Weights of a small GPT-style language model, trained from scratch on English Wikipedia: 9189 steps.
MLP neurons of a small language model. Each row is named by its layer, matrix (gate and up: input weights) and neuron, and shows model dimensions 48-111. Each number is 128 + 32 x the weight over its row's rms, rounded and kept within 0 to 255. A neuron's up and down rows have the sign that makes its largest values positive.
After each neuron's rows, "fires on" lists the tokens most often at its 100 highest values on Wikipedia text that the model never trained on.

L4.gate670 [138 151 156 115 148 138 111 118 139  97 146 193 120  60 147 149 127 153 110 126 112 138  80 137  86 145 122 170 110 129  69 168 111 119 154 156 157 194 105  83 120  88 124 145  93 105 105 125 129 152 121 129 168 132 114 131 137 123 125 154 161  94 134 164]
L4.up670 [111 124 146 177 176 129 122 140 211  52  87 107 107 127 112 111 170 115 139 109 166 202 186 159 157  91 157 116 116 136 149 109 146  75 140  88  78 144 155 145  82  97 155 148 124 138  98  95 202 186  90 170 128 139  81 128 126 112 149 151  87 115 114 106]
fires on: "A"

L11.gate694 [132 164 136 167 186 155  97 160 139  78 142 149 101 172 159 133 145 146 125  86 120 138 167 117 123 124 142  92 119 129 196 158 121 184 141 106 153 118 110  73 145 136 134 139 115 118 155 126 127 152 124 141  74 104  91 140  99 141  95 168 132 147 179 146]
L11.up694 [ 62 115 182  88 146 135 120 117 130 114  99 103 124 138 140 109 125 121 128 136 111  87 128 157 207 142 139  51 136  98 121 114 102  90  73 129 172 168 109 149 126 134 168 101 129 129 151 103  57 133  89  98 102  90  86 109 163 142 121 227 152 127 123 111]
fires on: " O", "O", " C", " o"

L6.gate599 [142 145 151 119 130 123 127 214 125 102 155 123 121 121 184 164 136 166 114 160  82 143 114 100 124 193 123 107 117 118 122 158 151 115 162  68 186 167 158 165 163 134 140 115 149  80 107  63 175 147 130 107  81 123  78 114  97 153  97 132 150 106  97 112]
L6.up599 [133  84 126 104 125 148 173  95 103  84 103 138 163 154 119 143 126 112 165 113 112 154  79  80 150 104 117  87  82  94 142 205 190 128 162 153 189 184 118 106 140 142 141 163 193 116  94  84 194 113 148 111 149 134 130  86 161 136 134 138 107 145 108 158]
fires on: "ric", "m", "cc", "che", "aly", "c"

L6.gate280 [119 151 147 117 166  90  66 184  92  37 154 101 171 146 148 149  93 130 131 157 118 142 208 165 143 123 142 205  76  87 208 169  95 128 131 139 126 107 122 158 119 135 169 139 158 151 119  97 145 108 122 124 114  99 147 140  49 157 140  78 184 117 109 131]
L6.up280 [138 219 109 156  93 142 172  77  97 103 212  81  76 107 133 195  68 147 141 164 124 197  83 138 101  33 148 117 105 139  89 192 158 129 143 181 200 160 113 214 139 102 172 156  90 108  72 137 138  81 134 140 138 107 161 117 150 109 114 135 123 123 152 167]
fires on: "re", "at", "ary", "ent", "m"

L2.gate204 [ 61 154 156 147 112 138 117 167 188 123 104  44 130 182  69 173 127  75  93 127 107 127 105 156 141 130 179 116 157 120 155 108 148 118 139 137  80  89 100 165  78 143 112 108 146  93 159 164 205 120 127 167 167 106  87 142 130 134 137 120 129 121  97 151]
L2.up204 [ 33  95 137 119 123 204  74 124 146 152 142 146 170 111 202 172  75  90 147 147 116  78 111 129 156 100  92 142 123 107 143 165  87 108  92 107 164 114 122 134  92 132 113 159 169 193 172 137 146 161 180 129 142 112  67 118  94 118 107 152 118 148  85 124]
fires on: "V", "C", "P", " V"

L10.gate46 [125 173 109 138 164  56 113 144  50 108 154 116 101 139 120 135 165 177 107 160 120 158 133 103 139 135 122 148  86  82 119 138 132 170  93 158 186  92 143 105  73 155  94 126  76 167 118 111 124 164 153 150 155 116  74 128 153 114  98 170  95  98 100 171]
L10.up46 [104 104 175 120 160  96 176 131  68 148 125 148 108 132 111  65 155 115 173 185 100 176 152 136 174 136 122  68  99 117 113 158 182 133 105 129 174  88 193 129 172 159 122 121  94 136 130 167 125 134 133 111 167 122 133 109 161 107 137 148 155 118 129 150]
fires on: "w", "th", "'", ".", "ud", "ol"

L11.gate423 [ 63  91 139 110 120 141 139  85 134 134 163  78  78 138 150 176 128 115 103  74  99  98 104 174  99  57 128 196 116 120 119 112 164 159 101 122 131 138 166  69 108 107 111  48 155 105 162 162 124 118 138 134 130 182 114 158 107 145 118 142 122 141 120 103]
L11.up423 [120  72 120 180 132 118 133 129  62 121 110 176 135 144 130 115  63  97 133 110 120 153  88 142 158 137  99 108  75 127 158 115 158 138 122 175 136 112 155 152 149 116 133 165 133 137  85  81 158 193 201 158 130 159  81  72 113 130 126  91 109 156 137 156]
fires on: "-", "|", "ir", "et", "id"

L3.gate18 [133 167 189 174 161 108 127 128 156  83 193 122 147 121 140 173 109 138 109 126 158 155 156 132 105 155 187 139 168 174 107  90 173 136 129 141 158 165 107 144 111 115 170 163 112 106  85 138 159  96 199 135 129 102 112 158 174 146  97 123 112 100 110  76]
L3.up18 [171 166 103 142 112  90 155 125 139  71 194 124 188  58 149 131 107 166  98 140 159 157 148 115  68 188  79 123 160 101 132 162  98 141 115 140  76  70 100 134 124 145 172 124 142 134 115 174 118 151 118 146  82 159  53 119 141 124 157 162 135 113 161 121]
fires on: "erg", "resident", "ans", " into", "inn", "andid"

L3.gate500 [ 66 141  78 112 107 111  53  75 127  87 156  90  89 110 119 110  79  69 147 155 174 133  62 146 140 160 104  98 140 171 108 199 116 175 108 141 142 120 109 156 120 152 164 121 137 194 138 121 146 123 107  92  88 166 151 140  26  89 126 145 156  80 139 136]
L3.up500 [ 94 142  54 105  95 119  71  85 104 184  65 134  74 116 133 127 132  78 163 145 154 138  83 106 129 247 114 179 148 151 122 175  95 123  85 116 192  86 159 146 164 103 143 162 161 130  98 100 155 102 124  76  59 165 145 103 102 138  92 145  98 118 107 153]
fires on: "ic", "ast", " pop", "op", " part", "osition"

L5.gate3 [117 129 145 161  83 112 119  95 161  73 122 147  98 127 104 147  83 164 187 124 156 129  93 148 113 118 120 111 168  77 193 128 137 171 130 153 133 105 127 102 141 123 121 148 134 116 148 165 141  89 150  89 118 175 155  68 152 140 165 171  76 102 124 150]
L5.up3 [128  97  99 128 148 118 148 178 128 110  91 123 106 152  72  96 181 153  80 147 136 120  97 101 127 191  96 137 132 115 105  71 193 147 151 102 176 178 172 223  98 128 156  84 120  86 111 122 147 148 151 174 101  93 108 122 106 137 111 142  92 148 224 100]
fires on: " from", "ed", " (", "ing", "ower", "ue"

L11.gate529 [134  98 151 124 192 121 109 156 186  88 115 192 150 136 103 108 171 132 138 132 112 126  84  93 138 163 126 135 136 181  86 116  60 109 146 138 126 138 120  65  80  72 137 118 125 107 144 150 133 141 206 110  86 114 114 118 105 166 171 114 135 156 178  81]
L11.up529 [101 132 132 145 138 197 143  82 125 151 162 142 130 169 158 139 130 122 152 158 121  71  92  26 140 110 131 105 141 159 171 114  95 182 136 172 116  89 114  99 140 113  98 145 149 144  81 105  90 148 186  87 108 107 169 122 134 168 196 111 149 114 106 174]
fires on: " b", " tr", "B", " t", " bl"

L3.gate328 [155 117  72 124 127 140 116  71  98 183 135 136 103 159 107  93 129 152  87 121 145 155 136 101 154 199 108 168 112 128 138 116 125  96 153 135 125 122 151 157  89 160 127 152 141 146 138 135 133 165 124 101 124 130  80 157 168 170 134  76 105 106 141 137]
L3.up328 [159  97  57 179  84  90 187 149 144 126  72 108 115 166 138  90  95 132  70 102 128 142  94 140 126 192 166 143  86 106  42  91 141  95 131 124 185 120 123 124 140 165 139 173 165 152 118 109 167 141 160 117 124 110 113 120  98 196 149 129  95 172 210 104]
fires on: "est", "ast"

L6.gate705 [114 166 137 163 157 129 133 168 143 109 149 119 115  71 134 152 168 129  88 163 108 114 150 171  96 135 173 118  59 148  67  99 137 155 168 133 111 166 126 138 149 119 141 118 119 122  55 140 107 196  87  85 116 103  94 217 125 158 168 156 126 115 151  64]
L6.up705 [123 168 159 116 127 136 198 122 114 135  96 139 100 102 131 137 113 152 137 134 100 190  70 130  99 122 150 144  91 187 109 112 197 125 152  65 102 142 208 166 113  61 149 106 144 102 130 193 109 114 126  98 177 168 126 144 121 134  91  97 140  95 130 177]
fires on: "ud", "ad", " Le", "hel", " Phil", "ade"

L5.gate296 [170 201 119 128 195 102 142 105 151 145 163 107 173 143 118 107 132 144  60  78  81  89  92 190 150  97 165 127 177 126 111 178  96 146 122 130  93 145 143 110 147 111 156 130 125 141 130 160 132 130 196 122 162 103  76 139 127 104 127 162 165  97 102  82]
L5.up296 [160 162 150 121 141 140 110 157 114 121 126 137 147 141 111  88 119 118 117 119 158 142 172 161 133 108 149  99 117 177 114  88 160 122 174 143 123 142 123  63 113 105 130 151  86  73 160 164 129  55 182 114 147 166 130 101 151 134  98 129 131  83 114  76]
fires on: "%", "T", "}", "per", "ent"

L3.gate673 [194 187 133 130 150 165 113  99 186  87 100 132  93 117 141 110 118  67 111 115 123 116 196 155 119 118 136 135 118  75 121 110  95 126 122 146  87 117 220 134 154  84 157 176 100 136 125 101 138 104 155 116  99  98 147 111 151 147 137 161  57 158 132  94]
L3.up673 [ 80 130 165 164 174 142 147 114 152  67 162 110 138 153 140 130 107 132  97 122 143 119  99 164 163 159 135 149  70 119 121 175 133 159 185 114  92 111 139  82 144 140 107 149 132 179 123 123 101 102 184 148 147 161  76 119  55 125  98 157  84  92 108 106]
fires on: "ary", "ory", "ese", "ish"

L3.gate609 [ 60 152 155 122 223  79 144  92 122 106 110 110 109 103 128 159 146 137  71 128 140 116 109 162  94  94 148 133 164 188 124 126  62 147 124 137 130  68 185 203 136 113 178  67 139 154 152 171 207 136  94 142 118 132  97  76 109 148 125  89 138 147 139 114]
L3.up609 [ 91 138 102  85 156 144 146 141 154 147 136 112 145 134 178  64 103  89  51 143 148 136 146 164 152 114 113  69 159 177  91 133  91 148 148  91 164 138 156 181 104 138 152 116 177 151  97 158 193 148 150 123 211  61  80  61 118 160 133  96  96 154  97 135]
fires on: "'", "The", "ext", "I", " only", "eed"

L5.gate562 [162 143 125 113 157 103  77 114 101 156 154 110 124 126 111 130 129 122  95 149 184 128 125 113 111  91 152 125  99 149 119 144  74  64  86  67 237 123 104 123 122 171 194 159 154  80 129 147  98 136  62 117 155  89 179 110 128 162 117 112 127 106 143 163]
L5.up562 [155  96 134 114 100 135  65 170 203  81  84 114 109 151 120 159 107  73 123  90 131 142 183 166 153 152  93 161 114 129 113  99 141 148 209 135  94  81 118 150  80 148  99 118 128  63 103 125 124  92 111 186 141 135 163  90  61 122 134 134 120 164 169 102]
fires on: "m", "t", "at", "et", "it"

L11.gate527 [ 59 126 140 123 161 148 134 102 120  88 123 105 101 173 207 109 119  78 141  85 170 143 129  77 134 129  48  89 121 156  99 110 119 105 101 115  44 139 133  94 122 115 118 145  86 181 127 117 134  70  97 123 139 174 150 159 182 217  90 126 123 150 106 175]
L11.up527 [135 198  91 141 111 166 113 147 111  89  93 169 134 153  98 137 109 158 123 125 118 149  39 143 150  66 143 160 153 121 143  86 118 113 149 130 147 115 116 194 140  98  86 112 160 143 111 158 125 150 138  78 222 108 149 127 114 126 167 106 149 115 132  73]
fires on: " the", "ing", ",", " as"

L11.gate141 [102 129 135 163 157 105 151 182 114 112 153 102 169 176  93 175 114 150 135  95 129 156  52  75 164  92 142 103  89 171 130 115 165 121 124 108 127 149  29 127 163 121 111 122 138 148  59 130 180 147 112 118  72 106 110 113  86 105 142 137 154  94 141 161]
L11.up141 [ 94 155 168 139 121 133 144 107 145 111 160  88 159 109  94 155 127 150 195  51 111  79 104 188 168 101 149 123  84 152  98 111 140 109 158 140 163 187 114 130 221 110  88 113 137 130 152 134 196 131 131 133  80 126 163 120 152 116 131 140  94 142 161  90]
fires on: " de", " De", "re", "e"

L11.gate375 [ 47 113 129 148 106 107 137  70 151 162 146  46 119 170 159  84 175 139 112 106 155 140 114 203  60 108 179 168 126 124 142 113 114 158 121  86 131 112 168  91 131 117 128 145  87 147 170 102 113 180 128 106 124 112 180 155 119 133 110 144 146 112 138 104]
L11.up375 [171  93 120 151 154 118 139 132 129 156  40 127  86  90  86  66  95 127 127  83 143 158 153 107 138  97 195 145 126 114 162  86  85 135 151 174 112  98 114  96 106 148 155 147 138 158 139 123 178 197  55 109 142 129 134 130 102  68  93  86 144 116 144 103]
fires on: "ac", "|", "-", "h", "im", "ir"

L6.gate23 [157 136 148 132  72 116 133 181 121  90 102 115  97  83 167 127 101 127 131 131 122 144 162 161  98 166 140 125  74 148 119 173 104 184 127  72  90 127 110 149 134 145 145 140 129 141  90 122 106 203 173  63 167 139  34 110  97 188 178 113 132 127 131  56]
L6.up23 [ 92 116 101 102  44 174 129 172 113 151 121 117 135 117 166 109 149 183 131 100 147 135 122 140 117 152  85 105  47 136 105 122 142 151 128 101 111 134 166 101 147  72 140 156 110 174 120 117 102 116 132 113 168 134 159 129 174 111  97 126  97 110 145  85]
fires on: "ad", "ud", "d", " ad", " Ad", "c"

L5.gate569 [145 186 120 121 180  82 119 104 110 155 129 104 131 123 189 119 141 121  98 158 113  77 142 131 140 107  87 160 177 164 129 134 118 135 146 118 161 152 154 171 117 158 132 107  89 186 105 160 134 115 181 122 203 114 151  95  55 109 134 123 147  79 175 101]
L5.up569 [122 120  87 104 146  96 122 128 118 111 164  81 124 154 142 154  79 136 106 130 120 173 119 143 129 141 109 162 183 151 140 141 175 186 109 128 123 138 173 122 153 144 167 150 106 117 141  93 184 126 151 136 158 172 141 147  42 124 119  69  48 152  67  79]
fires on: "w", " also", " so", " as", " ass", "is"

L3.gate837 [ 98 114  99  99 144 160 157  71 118 106  69 142 114 159 124 147 120 140 146  90 107 123  86 125 155  99  93 144 114 145 123 131  99 128 118 106  83 126  98 143 118 121 141  84 122 143  86 122  83 158 103 144 161 104  68 114  51 147 111 103  82  86 106  90]
L3.up837 [146 171  92 155 170  97 218 201 129 168  96 138 107 202 142 147 138 125 123 139 160 163 139 129 158 158 178  91 147  60 132  90  88 127 108 166 129 141 164 133 105 127  62  86 140 137 136  96  85 115  90 103 166 101 110 109 115 148  66  94  89 172  60 101]
fires on: " h", " Be"

L4.gate59 [128 107  88  86 155 112  80 161  99 154  98 108 120  87 113 122  77 100  99 120 142  94  77 140 125 163 141 161 146 146 113  74 107 119 119 132 129 171 130 157 121 175 128 176  91 123 121 126 170 120 115 119 135 181 144 172 142 127 121 116 103 167 145 169]
L4.up59 [105  94  81 158  79  70 145 114 122 150 116 117  99 112 136 171 126 104 130 156 209  97 132 142  72 148 128 135  99 148 117 176  93 150  74 194  65 114  75 140 105  82  90  96 122 129 121 134 113 156 106 131 131 126 130 170 151  87 129 149 215 201 136 113]
fires on: "ov", "P", "ub", "ost", "ove", "ev"

L6.gate344 [104 146 107 160 130  84  48 114 121 162 110  89 144 174 130  87 135 187  93 161 154 158 143 108 182  85 115  80 105 115 112 157 123  48  95  78 132 151 105 126 123 150 119  87 113  81 107 170 182 172 166 127 115 166  92 101 131 133 115 115  75 126  62 190]
L6.up344 [107 175  88  84  86 106  92 126 160 115  90 123 177 112 136 151  78 138 172 145 102 180 167 109 155 165 146 103 153 124 146 180 108  88 140 166 135  83 110 109 128  98  97 130 114 113 109  97 121 108 144 151 143 117  74  92  94 113 196 181 143 136 119  72]
fires on: "qu", "em", "m", "b", "s", "t"

L11.gate256 [156 143 162 177 108 120 132 180 116  79 153 150 133 131 121 106 135  96 117 112 112 134 153 236  86  91 196 111  71 140 170 137  56 134 107  77 108 132 145 125  71 148 144  58  95 109 126 134 180 117 105 170  55 137  91  97  72 162 162 178 169 150 137 189]
L11.up256 [139 113 159 184 134 108  92  63 180  67 107 128 134 134 170 132 151 114 114  48 108 110 109 142 172 102 170  87 154 124 130 113  82 115 141 174 145 141 178  92 121 163 149  45 125  94 125 157  62 125  97 129 108 127  87 127  99 136 143 187 159 102 148 148]
fires on: "A", " O", "-A", "O"

L3.gate161 [ 73 132 181 157 132 116 112  90 152 126  86 131 115 164 172 111 124 149 142 169 119 145 130 123 106 131  96 171 162 152 140 120 122  62 168  84 204 155  99 139 137 159 157 129 165 143  77 109  85 122 100 141 157  88 160 135 140 123 124 128 147 130 130 154]
L3.up161 [ 63 158 185 178 104 127 186 141 126  84 118 104 118 163  64 115 159 148 162 168 112 148  93  95  89 194 111 143 163 106 144 145 143 128 154  92 180 147 170 137  95 120 149 181  96 126  90 132 140 150 144 136 135 119  90 109 143 158 136 104 133 112 144 143]
fires on: "ol", "ire", "wn", "ise", "per", "ition"

L11.gate551 [144 103 141 130  70 139 164 176 122 150 140 140 137 158 160  73  92 129 138 120 148 182 143 110  87 128 120 133 164 118 137 105 150 111  75 127 103 127 101 102 214 132  86 143  94  86 119 109 107  73 166 103 144 150 223 158 131 118 125 141  97 105 118  73]
L11.up551 [129 126  55 130 115 118  87 127 148 129 123 172 120 105 113 142  66 130 131 127 159  96 103  97 175  98 149 112 138  90 103 111 161 115 159 143 126  58  90 135 153  81 132 137  93 146 119 117 133 158 189 118 169 101  82 138 154 108 132  95 151  90  99 139]
fires on: " as", " became", "b", " gu", "m", "ing"

L10.gate537 [ 98 116  90 166 152 112 122 168 107 111 127 143 140 150 107  79 156 161 197  94  87 144 138  98 112 198 179 116 115 174 122 107 143 113 143 132 160  78 169 122 150 120  79 146 137 157  92 112 115  86 129 139 102  67 117 144 124 159 109 132 112 142 161 143]
L10.up537 [229  93  81 130 131 146 135  98 112 184  75  82 160 129 101 181 156 159 151  91 120 118 154 143 131 123 141  82 171 146 179 132  91 105 131 102 155 102 135 152 158 127  92  92 119 147  78 109 105  53 154 162 137  84 142 163 166  68 130  57  50 121 102  85]
fires on: " act", " Act", "ct", "est", ".S"

L5.gate559 [124 129  85 146 142  61  59  99 135 168 104 158 151 179 107 126 124 102 110 141 109 113  69 163 122 144 185 119 182 134 129 136 136  89 173 103 147 119 148 183  38 148 130 203 151 144 127 159 144 146  84 157  82  89 128 160 159 129 129 144  99 128 123 143]
L5.up559 [160 113 109 170 170 113 115 136 193 182 117 152  98 112 111 148 168 159  42 130 113 132  80 128  90 182 170  93 151 152 152 102 121  90 147 125 170 148 122 121  61  82 164 152 120 113 122 141 113 140 139 122 150  93  95 176 110 222  94 169  94 128 150 155]
fires on: "á", "í", "est", "é", "ode", "ó"

L5.gate311 [167 107 118 132 153 100 120 131 101  57 131 114 139 172 171 187 121 134 101 141  80 176 136 134 134 117 150 104  94 140 112 143  78  96 112 129  76 134  95 172 120 166 139 133 140 159 189 124 165 118  78 181 152 111 119 139 100 108 151 102 114 110  86  69]
L5.up311 [137 119 148  74 166 144 153 135 122  93 137 156 174  56  93 133 105 159 126 132 132 170 153 141 137 159 147  97  73  75  93 142  97  88 136 102 113 102 117 110 112 149 106 137 213 192 151 132  81 157 115 110 107 141 142 152 131 157  93 132 159  98 110  90]
fires on: "te", "ial", " are", "end", "ent", "ok"

L3.gate408 [111 129  43 170 127 130  75 163 160  56  73  98 128 136 157 108  91 141 135  64 107 153  68 119  55  65 147 121 168 193 131  99 183 122 137 132 130 148 221 123 126 121  68  89  85 132 108 137 101 187 129 128 149 175 156 151 115 184 176 144 192  76 145  91]
L3.up408 [100 156  67 137 112  98 115 192 172 112  69 170 153 121 177 143 102 108 142 114  83 138  89 152 117 109 187 121 166 148 181 123 138 143 160 125 108 141 211 157 125 102 115 133 144 130  87 151 156 167 155 183 107 100 145 115 150 188 118 179 118  94 189 138]
fires on: "am", "iv", "ur", "ak"

L2.gate382 [ 93 101 126 117 146 133 137  93 183 123 126  98 134 141 136 102 175 132 105 187 102 103 159  98 137 153 147 102 102 164 141 130 123 104 121 105 169 149  94 132  55 161 131 116 135 143 187 156 102 136 190 117  84  92 126 144 132  91 163  95 147 119 108 118]
L2.up382 [ 45 120 134 111 124 172 147 117 148  65  87 147 133 102 155 126 136 124 103 118 105 108 113 140 117 158  99 101  91 114  93 185  76  64 126 108 148 159 121 113 111 137 151 104 154 142  89 156  72 108 127 132  93 116 105 114 179 195 114 106 101  38 121  84]
fires on: " are", " were", "),"

L10.gate310 [138 112 127 107 139 155 134 158 143 117 107 107 167 121 150  73 136 139 167 170 102  51  71  97 140 144 114 171 127 155 131 146 139 124 108 121 156 121  48  94 107 123 115 149 144 156 128 117 159 143  98  99 102  96 132 100 121 123 144 120 101 119 103  95]
L10.up310 [159 109 141 141 121 144  98  89 177 128 155 101 149 127 109 129 187 162 152  78 144 119  90 111  74 120 149 165 169 134 130 118 129 120 116  98 123 135 131  61 167 138 150 108 169 129 155 131  80 185 159 141  80 117 143 147 112 138  99 119 127 139 149  62]
fires on: " inv", "g", "e", "ang", "re"

L5.gate203 [127 151  65 179 161 146  78  67 152 147  53  94 183 169  73  93 122 122  99 145 112 137 162 159 108  88 110 100 175  75 135 163 134 114  92  52  65  96 122 135 173 142 130 119 115 181  88 123 128 185 167 125 111 186 160 113  67 155 121  97 156 109 102 123]
L5.up203 [116 187  75 139 165 115 157 120 163 142  78  88 134 168 136  99  65 109 154  82 115  97 127 134  84 153 127 125 189 124 129 143 104  96 100  89 123 125 167 122 114 204 141  71 142 123 118 141 158 120 117 124 114 116  96 112 104 168 108 108 149 109 116 126]
fires on: " e", "ett", "it", "ort", "ther", "ou"

L5.gate514 [112 132 148 136 125 106 138 141 156 110 136 114 133 180 157 180 143 165 217  43  76  98 139 128 138 136 148 141  69 198 143 124 132  99 100 141 131 139 125 125 122 181 136 121 171 151 125 117 153 117 162 129 131 120 158  84 130  53 145 160 107 106 100 130]
L5.up514 [139 166 142 124 113 155 140  87  83  61 120  92 152  61  95 174 105  96 109 176 153  75 139 162 119 140 125 175 128 172 107 117 125  88 155 109  91 103 141 108 147 131 141 129 146 122 160 139 175 141 118 175 117 136 102 158 126 145 135 121 129 147 137 121]
fires on: " de", " trans", " sign", "io", " De", "per"

L5.gate625 [114 125 115 144 198 146 128 137 127 105 129 170 129 157 148  63  86  94 124  61 141 113 167 182 112  85  60  94  72 169 104  56 118 168 127 135 189 115 155 127 146 144 148 140 156 165 168 166 115 116 133 136  94  99 155 142 100 178 136 199 115  96 183  88]
L5.up625 [ 89 155 133 209  99 127 145  78 159 109 103 159  86 144  57 135  92  93 127 117 122 129 128 122 112 113 168 134 173 157 174 127 135 149 159 108 138 164 191 138 115 152 116 118 120 108 130  92 120 105 146  83 160 127 135 201  80 143 121 116  97 114 162 146]
fires on: "stit", " Indian", "han", ",", " Sc", " for"

L11.gate13 [172 126 112 123 138 139  59  97 158 127 174 148 179 183 186 107 189 140 110 164 161 121 120 136  94 161 149 146 113 115 121  82 123 157 137 162 180  73 117 157 146 159  76  99  81 166 132 156 108 155 137  92  94 144  79 171 127 166  90 145  53 127 162 142]
L11.up13 [184 119  98 122  93  71  78 194 132 120 172 103 112 192 206 179 124 118  77 134 207 116 120 148  86 123 125 155  90 120 127  68 185 114 141 168 126 149 133 116 145 186  93  96 100 123 147 140 188 135  32 144 102 163 161 150 124 159 107  68 136 114 138 138]
fires on: " U", "20", "19", "S", "E"

L2.gate831 [149 111 128  94 137  91 162  79 125 136 129  71 111 127 173 153 161 107 151 146 151  99 167 112  98 171 118 195 201 107  99 114 172 157  68  78 155 135 178  66 140 143 161  92 144 107 163  90  56 142 151 160  59 134 140 117 143  67 125 171 144  98 156 126]
L2.up831 [178 133 145 110  88  93 111 126 133 105 110 156 113  63 154 167 110 115  78  96 104 124 105 125 113 133 163 169 164 116  75 152 168 114  88  61 146 118 168 103 158 155 169 113 110  99 207  76 100 170 127 145  87  91 136 106 169  64 121 165 130 133 140 155]
fires on: "ich", "C", "igh", "lish", "ach"

L3.gate471 [113 205 148 106 132 105 151 131 115  97 107 134 147 142 150 113 133 138 124  70 117 164 151  72 106 141 133 143 106 145 180 152 107 103 128 104 205 101 101 120 128 127  69 141 105 104 165 124 124 139 147 139 107  97 125 103  82  82  81 141  95 164 114 187]
L3.up471 [108 150 173  76 119 145 125  56 115 122  93 135 159 145 182 122 149 154 182 126 161 129 117 117 180 104  79 192 110 130 106 139 129 141 111 129 152 113 126  91 188 115 128 158 136 133 125 133 150  99 150 151  54 109 157  74 161  89 180 104 139 143 124 102]
fires on: "ir", "ire", "ail", "ad", "un", " time"

L10.gate754 [184 117 107 115 117 135  87 169  98 115 100  94 124 122  93 131 111 133 128 118 120 151  79 159 187 178  77 125 196 119 132  85 154 181 104 177  76 105 176 161 136  86 147 146  85  74 119 183 108 199  71  67 107 129  52 138 183 174 125 146 104  97 195 128]
L10.up754 [119  69 183 132 139 176 109 191 172 150  76 105 160 165 126 142 148 167 137 179  84 109  83 121  67 183 102 109  74 103 136  95 149 104 133 151 115 136 163 171 110 167 124 145 130  64 159 138 110 154 172 150 148 182  68 127 157  98 158  87  83 117 121 128]
fires on: " the", "ed", "osed"

L10.gate669 [153 153  67 160 145 117 127 188 111 130 116 126 129  58 136 148  78 145 111  88  97 128 103 119 158  87 154 141 144 117  62 128  69 152 150 146 169  90  79 181 179 130  92 141 136 110 139 144 130 156 116 162  49 139  93  70 108 160 109 101  93  83 150 186]
L10.up669 [124 156  93 174 109  70 115 172 175 170 125 112 113  67 119 163 148 126 174  88  88 168 107 123 150 103 110 160 135 117 132 166 122 148 116 158 155 126  89 145 154 103  85 158 117  94  81 157 185 140 141 127 181 162 133 131  99 123 144 118 111 117 123 160]
fires on: " re", ".", "D", " House", "der"

L5.gate9 [147 160 103  83 145 138  56 142 101 140  95 113  94 140 114 149 179 150 140 139 113 109 156  99 170 105 171 181 155 135 137 185 117 100  59 108 147 171  87 142 141 163  92 142 154 157 115 174 148 140 132 140 156  54 104  72 150 141  57 144 125  89 163 137]
L5.up9 [ 80 107 131 113 139  94 126 153 129 142 119 107  97 126 110  88 112  92 162 153 121 147 137 142 153 155 161 137 141 111  58 122  81 163  84 170 115 122 112 140 179 187 177 136 133 146 168 154 183 101 122 123 184 164  85  81 119 125 113 123  74 111  77 122]
fires on: " (", "/", "w"

L3.gate97 [133 127  99  96 119 126  69 109 177 175  80 132 123 117 118 152  62  82 150 101 176 129 100 107 158  93 108 186  94 167 146 110 158 136 155 126 140 135 106 197  66 125 114 100 146 126 176 146 139 117 165 163 100 153  98 132 103 125 145 147  95  88 105  99]
L3.up97 [125 121 130  83 180  95 117 185 135 129  97 159 124 122  68 187 164  93 128 138 158 139  69  88  60 107 107 163 132 161 183 147 165 166 120 138 108 188  93  63  87 176  98 168 137 150 137 100 116 184 145 121 168  83 112 175 117 129 169 102 104 139 128 106]
fires on: " w", "ict", "ur", "ick"

L4.gate459 [ 75 154 123 153 207  96 129 112 138  95 134 106 103 113 125  83  95 154 139 105 148 112  76  94 105 100 172  65 179 161 166 123 168 110 185 156 130 103 134 119 147 140 113  91 156 157  86 155 100 163 106 146  71 127 167 181 119 126  56 112 130  93 152 100]
L4.up459 [104 175 150 125 188 145 134 147 131 123 105 162  92 110 109 139  82 122 177 165  88 169  93 137 143 182 141 116 121 171 122 131 144 110 137 138 123 149 120 175 128 154 108 107  69 143 118 106 157 176 133  92 141 138 133 107 148 124  96 126  83 124  66 117]
fires on: "ab", "ou", "qu", "am", "is", "iv"